From a checkpoint of a small transformer trained on Wikipedia: a variant of Adam for these matrices.
MLP neurons of a small language model. Each row is named by its layer, matrix (up: input weights) and neuron, and shows model dimensions 16-79. Each number is 200 + 40 x the weight over its row's rms, rounded and kept within 0 to 999.
A block is one neuron, or neurons of one layer that tend to fire together. After each block is what it responds to, as a language model described it from the Wikipedia text at the highest values.

L9.up436,88,173,241,140,190,146,259,200,182,180,300,194,161,197,274,195,121,193,125,268,263,187,143,266,212,213,211,191,221,196,266,229,196,261,168,181,161,160,198,146,144,242,167,194,139,266,321,198,193,255,201,214,213,160,184,225,242,213,228,223,212,215,188,205
Predicate after copula. Word or word-start right after forms of be/become in the predicate, e.g. was consid(ered), were inst(alled), was not, is the.

L9.up102,218,145,249,138,250,171,235,179,167,251,225,227,224,238,244,155,267,204,206,215,229,192,171,253,220,200,155,245,169,204,218,203,179,124,242,180,242,244,206,196,252,194,321,199,280,188,239,225,166,214,196,276,164,205,161,163,153,207,229,158,207,183,192,182
Verb-stem pieces after "to"/modals. Opening or middle word pieces of verbs in bare infinitive position, after to, could, can, did not, e.g. to cre|ate, could oper|ate, to sec|ure.

L13.up70,162,158,217,214,141,239,220,272,196,263,187,239,187,196,270,210,197,128,154,173,187,196,138,179,225,216,211,192,219,247,254,141,147,120,166,209,244,222,176,207,173,192,190,262,177,227,225,180,176,243,196,188,219,233,243,219,176,137,180,144,152,148,228,222
L13.up112,236,244,298,201,172,210,181,160,133,193,240,196,130,248,223,210,216,200,202,127,206,185,183,184,238,169,206,188,221,188,245,198,238,210,189,235,267,226,189,215,297,180,160,260,113,179,84,181,178,174,165,216,230,156,95,199,196,159,270,185,239,151,225,174
L13.up347,175,208,292,227,158,208,215,53,175,178,207,217,140,264,210,177,155,204,155,174,188,222,191,168,215,129,195,206,190,197,274,223,245,211,185,190,218,212,172,191,178,191,139,128,150,284,211,207,190,276,171,247,287,219,135,188,179,211,222,209,147,200,206,214
L13.up457,241,166,165,216,154,264,192,190,226,188,217,228,192,291,192,213,186,167,173,163,278,160,118,203,182,126,179,214,216,191,283,183,192,191,155,219,199,204,218,218,174,193,160,151,184,251,243,154,181,224,210,306,184,188,124,187,224,191,298,230,203,192,206,228
Clause-boundary before main clause. Commas ending an introductory phrase just before the main clause's subject, as in "In 2013," or "Initially,"; weaker on which, where, because, and number digits.

L9.up447,169,114,162,177,238,146,131,194,174,147,194,241,263,255,253,220,244,107,187,179,195,219,179,226,200,217,191,174,253,165,253,181,204,164,163,204,205,243,174,219,159,173,188,178,100,212,183,166,179,130,151,248,173,194,228,179,233,200,187,260,146,193,243,210
Word-initial letter fragments. Opening single letters or short pieces of words split into fragments, mostly b, f or r (b|ronze, B|ron|x, f|arm), occasionally digits.

L13.up75,211,203,148,173,201,223,123,228,240,175,136,159,166,249,228,219,252,214,185,150,261,244,178,189,215,189,250,286,216,183,224,144,200,205,225,186,205,245,174,144,203,188,194,217,180,254,156,224,127,133,161,255,211,191,222,129,192,187,222,159,193,153,260,257
L13.up172,231,236,191,239,207,158,211,205,232,114,254,193,209,241,216,160,232,256,217,147,211,121,149,188,131,156,183,263,154,180,218,196,201,122,255,187,246,219,208,216,152,147,216,229,174,228,172,226,207,225,192,237,240,200,112,213,202,298,204,238,209,243,275,179
L13.up179,231,137,175,206,187,239,231,220,190,208,175,177,223,270,256,162,216,236,199,217,216,166,186,198,188,175,240,216,210,214,206,120,127,205,245,210,169,217,195,191,171,205,244,177,241,180,274,165,225,257,200,214,231,166,163,168,220,262,214,225,222,181,209,148
L13.up603,240,151,185,192,202,214,231,200,240,193,183,155,270,270,189,184,294,233,172,203,275,200,209,228,164,154,244,221,252,258,177,119,164,160,235,169,207,199,280,136,183,211,207,184,214,198,214,180,175,225,200,170,248,176,151,187,209,181,240,233,180,182,268,187
Main verb stems and endings. The token that completes a clause's main verb after its subject, "also" or "to", often a stem piece or ending: f-ind-s, join, reve-als.

L10.up70,185,191,221,277,205,181,238,242,155,202,230,203,168,206,159,240,282,219,251,162,203,157,166,189,165,168,156,258,193,190,222,186,172,154,232,191,275,209,220,157,175,226,194,182,227,207,268,177,209,177,209,238,224,206,164,260,253,160,257,166,178,182,247,179
L10.up105,204,176,68,250,193,182,205,239,153,240,202,261,167,184,187,202,161,149,198,170,228,225,259,205,164,222,196,219,222,118,228,174,193,138,205,234,184,220,256,187,138,177,254,230,245,190,187,167,127,250,163,161,173,141,145,153,202,274,199,184,190,205,173,208
L10.up107,196,215,134,220,227,212,220,166,227,241,237,213,242,239,148,170,270,221,194,246,217,165,195,229,159,173,175,293,167,273,182,162,116,181,190,173,216,213,259,147,187,234,233,189,199,119,269,36,159,260,232,178,185,198,160,181,166,215,248,235,185,227,269,228
L10.up135,196,223,145,159,261,177,234,168,138,163,192,229,241,263,153,199,164,149,156,179,217,206,262,230,218,117,159,303,186,187,208,169,196,157,232,226,270,207,332,145,218,147,279,214,141,155,224,178,147,225,200,132,186,141,130,215,197,190,241,119,246,183,216,248
L10.up197,135,210,135,173,203,188,207,192,246,236,246,228,287,231,204,193,200,143,177,197,200,190,255,187,241,136,133,217,186,133,245,138,215,151,237,182,207,274,249,141,190,165,157,182,198,194,194,133,142,253,171,194,208,143,177,205,242,264,227,139,182,213,207,198
L10.up207,165,204,145,182,173,205,187,245,230,168,238,227,172,163,212,190,178,249,170,227,205,219,250,184,123,125,168,265,139,228,187,199,158,188,215,223,238,187,275,120,102,236,236,216,165,224,201,154,181,180,181,218,136,173,157,240,232,168,206,135,272,243,267,199
L10.up263,248,197,209,218,261,196,198,236,183,272,237,252,233,239,225,195,198,183,171,212,263,141,270,272,185,88,179,272,241,200,292,212,202,153,187,177,241,234,184,174,114,181,151,180,198,211,195,158,167,223,182,198,200,218,171,218,253,204,252,257,166,148,212,164
L10.up395,177,234,240,189,239,226,244,156,232,218,238,222,196,202,236,187,256,132,180,189,281,210,255,250,221,129,223,229,209,122,200,132,266,116,176,253,197,257,257,233,204,221,281,169,193,189,186,230,142,226,184,117,189,167,165,188,216,230,225,207,171,193,204,187
L10.up406,196,232,228,200,303,279,195,209,165,222,209,183,234,213,201,195,247,234,179,142,182,172,185,283,228,196,240,292,200,200,240,218,165,144,205,189,248,223,212,167,193,195,219,200,223,216,284,228,191,254,224,218,214,147,198,226,238,216,206,89,134,195,214,196
L10.up414,182,235,174,202,270,181,202,160,273,172,212,188,270,274,204,203,174,164,157,137,185,150,203,246,207,166,199,203,219,176,242,100,169,174,140,269,182,164,248,203,145,226,151,178,243,208,281,246,229,211,228,224,222,221,191,204,140,183,258,143,199,208,259,105
L10.up493,199,121,121,175,194,132,223,235,154,256,211,168,246,230,241,176,205,142,178,177,206,233,145,220,201,197,125,238,202,165,230,156,168,115,249,272,260,230,279,187,190,238,213,192,212,135,265,189,173,240,219,166,177,179,207,187,265,177,211,178,142,195,180,99
L10.up496,217,247,284,191,222,147,195,199,174,170,223,184,168,259,181,160,221,214,161,237,175,209,129,206,182,177,247,205,253,150,237,213,205,162,181,213,242,244,242,213,247,171,216,256,228,148,192,177,209,247,120,182,190,223,124,176,228,218,222,181,231,196,220,188
L10.up551,254,166,135,204,224,145,159,211,256,181,202,184,271,276,245,196,270,200,136,212,210,212,234,257,171,92,201,174,167,240,232,223,205,217,249,179,210,290,250,158,168,222,226,218,250,180,207,172,181,230,189,229,207,175,95,190,233,196,168,170,197,199,248,183
L10.up578,175,135,164,156,245,94,228,186,195,128,271,222,218,289,175,190,272,139,228,183,185,152,213,182,210,197,100,229,249,188,192,141,178,194,221,233,193,164,230,266,188,210,213,153,167,164,207,147,182,228,170,213,235,203,142,268,214,235,239,166,118,203,172,186
L10.up596,139,192,122,199,241,154,200,212,137,214,204,223,171,269,220,195,257,133,224,193,196,136,206,165,258,183,186,246,148,189,220,212,188,146,178,227,258,166,202,174,122,301,182,190,152,204,134,298,206,231,186,251,272,169,209,177,215,208,161,176,263,222,217,188
L10.up597,159,148,233,228,271,185,228,166,230,176,236,164,251,252,240,168,196,119,183,176,231,232,193,268,202,135,244,191,186,144,176,90,184,110,171,169,214,233,177,127,249,211,242,207,245,184,215,178,128,268,262,263,184,185,170,172,206,157,237,191,251,192,266,172
Quantifiers and bare verbs. Mid-sentence quantifiers (two, three, most, some, many, "well" in as well as) and bare verbs after to or a modal (do, use, throw).

L13.up178,172,160,251,205,262,85,152,284,200,249,163,264,289,262,209,281,222,200,175,224,211,273,126,146,161,194,197,155,160,155,233,200,162,211,129,226,211,210,195,218,186,183,195,290,149,174,228,148,202,176,229,225,212,209,131,195,190,200,221,253,176,205,202,232
L13.up244,132,213,150,208,174,226,133,192,253,214,208,220,256,256,294,170,227,212,164,150,219,265,221,214,206,154,227,237,183,168,236,194,217,144,138,234,195,266,197,191,139,145,227,188,166,214,237,167,223,188,213,150,194,231,175,190,186,121,257,191,149,222,226,158
L13.up294,170,152,252,137,197,240,168,196,222,142,151,185,306,207,202,174,277,222,251,177,215,182,149,204,263,213,158,151,215,181,245,226,191,134,186,184,216,217,191,171,145,264,261,180,132,292,243,195,178,218,150,106,220,185,245,178,247,154,215,246,217,187,219,209
L13.up386,179,210,261,181,195,195,119,216,168,238,192,237,264,285,179,202,264,121,139,202,205,213,172,163,184,209,249,166,250,176,194,215,165,230,163,224,303,213,184,235,158,193,211,195,160,229,204,208,202,197,260,191,193,125,222,167,213,108,129,234,207,175,209,120
Word-initial R pieces. Split-off first letter of a word, mostly R or r (sometimes N, v), as in R-omania, r-ural, r-anks, R-osetta.

L10.up16,185,216,147,220,202,175,152,188,295,223,256,226,256,230,196,180,220,172,231,237,206,241,76,258,274,201,180,218,213,159,143,182,206,183,197,191,250,210,112,186,157,164,157,176,202,221,129,184,127,193,227,207,190,196,235,216,225,175,144,232,186,163,251,179
L10.up68,174,211,212,241,142,151,174,257,253,248,182,212,294,199,281,227,285,247,203,251,200,228,214,255,181,241,143,257,160,212,229,205,204,218,132,196,232,229,165,228,175,226,240,169,175,187,181,198,239,219,165,165,150,144,214,162,226,208,133,210,124,198,229,257
L10.up102,187,203,201,239,179,152,155,277,186,239,213,224,293,191,225,177,196,158,191,198,275,214,85,158,211,182,119,234,148,207,191,226,165,180,168,250,267,224,189,198,173,246,172,240,183,187,248,242,225,232,137,191,168,158,230,134,208,123,141,274,159,267,228,251
L10.up110,192,168,206,226,286,200,178,171,227,178,211,197,260,199,278,181,262,149,174,284,192,181,206,148,209,163,181,237,177,265,177,253,210,205,238,262,243,193,190,221,165,142,173,157,223,215,226,195,216,199,175,165,225,196,200,153,235,202,203,218,165,169,214,261
L10.up114,148,191,174,212,151,207,183,158,162,210,243,233,182,187,259,237,203,257,168,235,238,185,200,184,170,164,135,208,242,201,211,196,160,176,170,233,212,189,225,181,165,281,212,180,123,220,194,191,162,193,204,183,159,142,156,231,196,238,188,198,241,186,264,217
L10.up172,140,186,205,303,196,165,119,168,183,234,223,249,243,195,193,179,183,182,136,96,216,237,189,267,237,162,143,159,267,164,235,160,221,230,155,183,227,182,200,185,185,138,241,206,203,204,201,219,208,154,182,212,273,128,247,211,200,179,153,277,203,194,225,243
L10.up195,209,223,189,206,142,158,123,131,214,167,271,177,287,237,254,185,199,199,181,212,261,194,126,226,217,192,240,153,211,114,234,216,165,185,250,235,225,223,173,223,176,224,215,183,175,169,126,247,116,229,217,157,172,207,161,165,217,185,95,241,200,179,259,165
L10.up259,188,218,207,202,142,183,143,190,136,177,225,272,280,252,233,200,206,217,121,185,226,187,175,208,222,222,257,180,259,166,240,156,196,223,137,245,274,229,160,246,154,228,188,189,131,166,264,172,197,161,162,226,188,200,188,152,209,177,160,295,192,187,231,233
L10.up306,249,206,262,207,212,206,148,174,260,192,163,229,299,177,178,237,225,248,146,178,257,138,197,200,260,163,166,238,249,153,252,140,176,205,145,181,252,250,227,199,228,223,220,181,96,241,341,203,217,149,199,192,176,173,172,211,212,187,212,198,153,212,203,149
L10.up321,135,157,195,194,166,255,164,119,191,207,287,187,325,208,189,194,215,222,167,204,242,181,185,299,189,185,140,163,153,177,171,192,243,156,150,177,225,281,140,209,169,292,158,159,130,184,205,288,159,166,173,156,212,214,224,166,251,190,127,198,217,217,261,192
L10.up383,173,188,165,189,196,281,113,165,264,229,218,193,215,225,217,190,190,143,164,185,264,238,141,179,156,141,137,163,203,160,188,222,213,201,267,261,285,250,119,244,158,255,144,201,157,140,142,294,130,259,193,167,215,145,257,180,186,177,211,171,204,209,272,178
L10.up385,209,133,172,178,206,165,155,219,235,255,234,203,278,264,280,200,188,229,138,143,171,229,199,160,216,226,273,197,274,219,144,211,179,195,132,203,283,225,177,194,119,221,222,214,127,148,201,195,311,233,189,182,162,141,144,164,218,189,179,211,186,205,219,180
L10.up441,173,146,162,197,272,233,182,188,177,182,176,151,306,225,211,171,273,179,192,167,228,220,218,137,199,221,219,201,188,166,179,164,194,140,192,174,253,257,210,216,102,218,167,152,195,124,182,214,218,183,249,155,261,200,143,144,225,168,249,181,175,197,202,207
L10.up501,178,183,191,211,215,198,195,209,200,189,195,218,199,202,203,154,130,212,191,185,185,219,234,232,148,254,162,178,271,185,169,186,195,152,202,226,224,213,229,280,247,234,224,194,106,220,204,228,232,176,192,238,160,215,207,144,148,181,245,194,212,228,184,125
L10.up598,211,248,185,266,219,122,173,149,123,175,198,156,208,211,187,143,271,227,285,130,171,254,204,175,194,173,195,221,170,130,188,170,222,207,185,200,198,208,179,238,133,214,165,125,198,252,163,234,183,205,136,197,207,158,209,157,208,206,167,167,255,147,233,234
L10.up601,248,174,276,139,125,169,160,119,182,257,187,274,297,163,195,205,215,198,191,230,262,188,211,203,173,215,175,211,257,181,226,248,178,238,162,202,220,191,236,223,165,180,192,255,130,158,240,215,187,209,158,198,195,179,209,168,211,160,182,241,187,217,254,231
Word-initial split letters. Single capital letter opening a word split into pieces, mostly B or R, as in R|PG, R|ushing, B|oston, and in table column abbreviations.

L13.up29,142,185,129,191,165,161,260,215,162,224,215,193,269,213,211,202,156,202,179,199,202,149,183,163,154,229,121,97,238,217,234,207,209,228,223,219,198,187,254,160,214,274,105,193,176,217,208,170,231,201,155,217,209,198,135,206,203,194,196,134,189,180,250,174
L13.up414,111,226,200,251,165,129,261,166,244,200,238,180,245,209,215,158,191,209,186,172,179,231,199,162,218,190,252,192,247,227,212,257,165,209,194,158,183,241,285,118,160,246,120,167,195,233,259,155,307,202,216,108,234,166,198,180,203,151,240,223,155,230,172,225
L13.up462,136,168,222,246,233,227,236,141,219,121,318,243,244,188,229,155,234,305,143,132,179,198,195,174,227,182,216,244,241,200,221,186,144,238,219,192,193,170,219,190,158,182,117,217,206,227,295,171,214,155,207,228,170,152,181,146,242,198,215,192,211,240,236,161
L13.up571,141,154,206,233,160,225,278,181,160,179,274,266,262,249,176,205,210,217,240,133,192,117,146,120,224,193,197,158,152,251,184,192,189,195,223,194,221,188,250,187,255,190,166,209,208,203,214,117,190,160,167,207,216,233,191,165,158,154,267,192,238,220,192,142
Ordinal and temporal modifiers. Words right after a determiner that open a noun phrase and mark order, time, or amount, such as first, former, new, original, previous, all, some.

L10.up17,263,169,168,196,201,184,205,176,224,205,232,227,183,277,229,164,267,210,177,182,144,176,207,249,181,124,174,223,242,246,245,178,204,202,162,216,235,169,248,144,194,211,112,223,256,148,305,167,146,219,227,204,237,105,162,221,209,201,200,173,232,241,253,167
L10.up43,231,168,194,205,185,229,169,123,225,245,189,222,196,229,286,237,192,198,142,189,199,243,184,187,191,134,185,193,149,238,168,254,197,169,160,212,275,183,142,225,150,156,194,214,205,181,227,233,216,185,191,154,255,117,140,177,257,241,210,258,137,185,226,198
L10.up83,237,178,224,220,201,188,209,250,248,293,192,156,133,172,181,262,167,146,247,167,179,217,141,269,170,175,174,174,220,178,206,146,188,227,190,245,293,157,141,177,162,206,161,192,203,200,261,180,222,211,226,225,162,143,174,233,226,219,175,108,198,128,233,146
L10.up134,247,94,154,240,134,186,146,211,220,223,147,241,194,208,254,204,223,157,196,249,222,232,232,241,221,217,204,199,231,119,236,162,210,232,195,249,250,210,159,157,226,241,246,190,189,273,217,156,165,246,169,258,184,175,180,243,221,237,134,215,161,113,183,206
L10.up163,189,171,233,190,206,229,113,267,187,204,233,226,134,264,219,215,190,231,172,162,193,171,201,164,195,154,275,155,208,243,179,315,168,189,214,136,205,164,197,238,195,264,214,182,152,117,181,172,207,210,185,256,259,154,175,184,240,89,182,227,177,152,251,158
L10.up239,196,168,197,269,106,253,134,167,235,250,204,230,153,247,211,205,221,203,243,233,216,218,187,211,225,178,152,224,252,140,173,212,199,239,198,182,188,225,173,220,192,187,273,163,231,255,170,257,221,196,167,255,209,209,229,182,175,224,185,214,193,120,204,198
L10.up328,165,177,199,224,229,168,164,162,287,201,199,191,93,268,151,219,143,204,154,186,216,206,267,204,212,160,157,146,208,202,205,295,212,200,197,197,234,249,208,144,136,193,201,109,205,256,222,149,205,206,169,164,209,156,211,187,280,198,250,156,162,218,211,150
L10.up367,248,193,173,276,147,229,205,162,235,213,191,227,155,242,192,200,226,192,208,140,196,178,179,237,147,181,134,136,209,162,220,228,220,197,188,202,235,217,138,197,239,242,162,202,254,158,191,201,163,240,148,237,195,161,195,218,183,152,205,167,152,146,192,166
L10.up368,187,150,199,262,137,240,204,123,249,269,239,217,197,250,220,174,214,293,114,155,157,130,246,239,175,159,132,203,176,142,187,160,168,191,145,191,258,240,204,222,114,187,135,138,226,201,186,170,228,264,199,303,203,187,236,208,204,230,197,191,192,223,227,203
L10.up407,156,156,270,213,145,203,225,217,275,222,213,193,163,177,197,232,272,238,281,196,236,142,181,162,174,205,179,206,196,198,119,117,176,183,154,162,153,249,223,165,220,273,208,179,222,202,144,194,236,188,251,307,235,218,219,255,163,157,267,191,183,192,234,157
L10.up411,205,207,171,244,122,249,222,183,237,187,208,186,183,187,177,193,213,215,180,148,215,121,203,173,168,196,126,176,158,126,208,143,170,214,144,179,190,182,206,209,172,122,144,219,251,283,234,161,207,188,241,230,198,152,205,163,220,211,174,143,188,192,167,149
L10.up445,183,240,228,172,218,120,197,243,221,209,215,264,194,235,199,223,229,156,182,155,187,194,211,196,213,125,218,194,229,171,206,152,223,274,203,154,173,213,203,110,142,182,159,175,248,218,195,175,204,241,102,195,202,201,165,191,194,226,196,262,147,194,244,204
L10.up449,190,215,195,179,153,274,169,157,200,275,249,180,206,206,154,200,212,200,186,274,234,160,203,219,246,139,194,241,228,218,253,160,221,172,173,201,236,240,261,148,244,206,224,177,196,167,201,220,225,184,145,216,176,228,145,134,248,175,179,209,202,145,213,178
L10.up524,197,125,81,160,134,211,165,167,162,201,226,234,230,305,245,151,216,208,161,178,176,210,186,262,174,197,163,182,162,150,185,248,233,171,181,162,250,242,185,180,232,224,238,132,186,207,252,229,134,258,172,268,137,145,206,168,218,198,212,197,182,145,184,173
L10.up562,183,216,134,209,152,275,226,145,265,282,252,239,151,214,207,216,154,224,194,111,166,137,132,221,182,170,149,191,236,184,247,134,214,184,194,168,224,219,198,205,227,183,186,198,204,206,206,140,230,270,164,293,243,99,186,218,208,144,201,130,133,207,204,120
L10.up635,260,228,166,249,177,217,196,132,266,272,212,215,157,259,183,212,198,209,150,50,176,150,234,275,135,118,197,189,231,151,220,97,202,219,177,168,239,229,261,189,148,155,174,186,222,201,228,173,147,229,160,186,275,181,191,188,246,213,224,116,170,204,227,157
Sentence-opening subordinators. First word or first piece of a new sentence, mostly time or clause openers such as As, when, While, In, and commas after introductory phrases.

L10.up65,192,187,210,209,219,134,230,209,178,214,279,212,216,233,214,220,175,176,147,213,178,176,146,174,204,239,169,166,297,188,269,253,192,137,184,196,182,174,182,140,120,214,175,219,223,181,244,150,243,253,201,198,246,177,99,203,251,184,201,204,180,189,198,207
L10.up93,193,151,146,180,229,143,196,173,199,218,237,234,255,283,198,225,170,236,198,172,244,232,206,230,183,233,243,169,195,182,158,208,190,153,133,258,137,163,183,240,219,183,145,197,224,258,229,223,283,263,220,231,265,181,120,167,205,144,252,250,171,235,219,194
L10.up113,198,255,205,231,227,183,161,237,210,211,298,180,219,173,225,235,159,175,215,104,234,234,165,212,202,186,257,215,201,193,265,186,207,179,215,239,239,162,275,141,79,186,237,184,209,234,139,191,209,254,171,198,200,187,243,228,237,189,224,180,264,177,203,288
L10.up157,200,147,239,276,280,167,185,192,157,216,211,239,279,201,195,144,177,165,222,170,190,197,249,169,294,202,183,221,266,181,224,210,221,136,228,265,221,175,228,166,181,206,240,269,158,198,236,197,243,225,221,216,282,144,207,147,187,205,223,169,179,215,168,180
L10.up214,162,164,183,229,125,190,187,117,173,225,260,216,224,158,206,178,194,164,214,162,221,241,188,201,196,258,178,179,225,161,235,174,228,216,188,257,223,183,268,214,256,238,215,226,189,261,178,96,199,246,237,191,240,212,130,168,204,162,253,221,228,207,173,180
L10.up278,178,188,220,218,214,181,214,265,153,192,178,219,196,248,171,209,178,180,237,221,220,144,137,226,189,126,121,228,220,149,248,181,149,208,217,302,186,209,226,208,237,250,128,182,192,158,209,194,185,264,200,172,268,155,154,195,223,216,186,117,291,198,191,215
L10.up280,211,210,211,208,198,225,208,186,188,194,274,230,140,208,237,201,193,191,237,197,156,207,156,264,208,190,182,230,205,193,229,228,125,164,168,254,238,159,183,209,239,240,156,215,231,165,297,208,172,282,173,197,236,136,180,201,226,241,216,180,234,129,150,175
L10.up292,226,149,172,169,182,182,226,168,188,130,221,261,186,189,202,196,143,197,206,208,231,169,174,180,267,197,185,160,227,191,241,186,190,174,198,201,204,200,234,111,175,200,161,145,208,283,209,171,182,325,246,194,193,184,149,206,191,192,224,131,167,174,248,144
L10.up297,181,134,228,306,218,212,179,223,206,200,247,195,141,193,206,181,186,156,190,200,260,139,231,236,255,127,176,234,247,185,143,179,162,168,252,219,225,267,201,102,138,179,218,118,155,228,146,180,174,172,216,219,253,186,148,185,235,227,231,164,201,137,229,215
L10.up332,228,235,262,222,200,102,219,231,203,253,307,172,174,176,118,164,216,219,195,169,194,123,155,179,214,213,228,302,286,177,219,182,158,191,202,260,186,221,254,184,178,194,179,137,141,233,182,219,200,189,221,233,165,204,187,178,200,154,202,167,200,167,217,245
L10.up359,215,180,147,207,195,123,205,208,182,182,246,180,217,201,219,245,175,122,208,222,205,136,120,265,262,223,241,180,256,171,213,193,170,188,219,215,188,284,173,218,248,201,93,225,174,190,285,161,173,274,161,204,241,216,140,223,222,156,180,162,183,203,260,167
L10.up380,241,228,160,205,133,165,243,181,209,207,180,163,218,196,219,191,205,251,124,180,205,231,135,211,270,220,229,191,177,188,260,146,141,138,213,169,215,198,257,127,179,192,152,200,208,228,231,206,232,280,148,216,160,147,200,147,208,250,235,207,190,249,140,267
L10.up403,153,241,255,183,180,220,187,200,308,281,216,237,144,179,146,222,211,145,229,169,200,230,133,175,205,255,191,189,174,190,200,166,193,226,162,222,188,225,127,178,211,178,165,210,191,199,230,119,263,258,127,178,180,160,162,216,190,200,246,189,204,216,192,243
L10.up427,231,185,104,216,183,162,164,229,175,240,230,203,226,138,214,198,179,173,224,185,206,173,205,194,256,219,168,263,207,160,257,228,144,187,156,260,216,180,211,149,163,169,240,215,191,242,256,121,206,215,174,220,225,123,237,171,237,218,118,265,190,161,157,264
L10.up450,210,103,265,163,177,270,189,164,221,192,222,197,209,238,207,196,219,239,191,170,227,251,145,219,149,189,179,155,257,241,226,191,174,213,217,178,190,258,193,135,172,250,190,219,175,205,224,191,165,194,149,206,180,185,217,213,220,171,179,260,253,207,171,211
L10.up568,209,227,194,174,264,94,194,271,220,218,133,182,229,218,198,172,254,169,161,166,160,213,109,162,222,187,250,215,182,159,171,218,161,152,227,254,253,160,216,216,175,286,127,212,202,146,219,202,204,207,153,193,272,146,222,171,235,149,157,239,194,159,175,188
Word stems awaiting suffixes. Word-initial stems and function words that need a suffix or next word, such as sing→er/ing, long→est, writ→ten, old→est, and "one of the".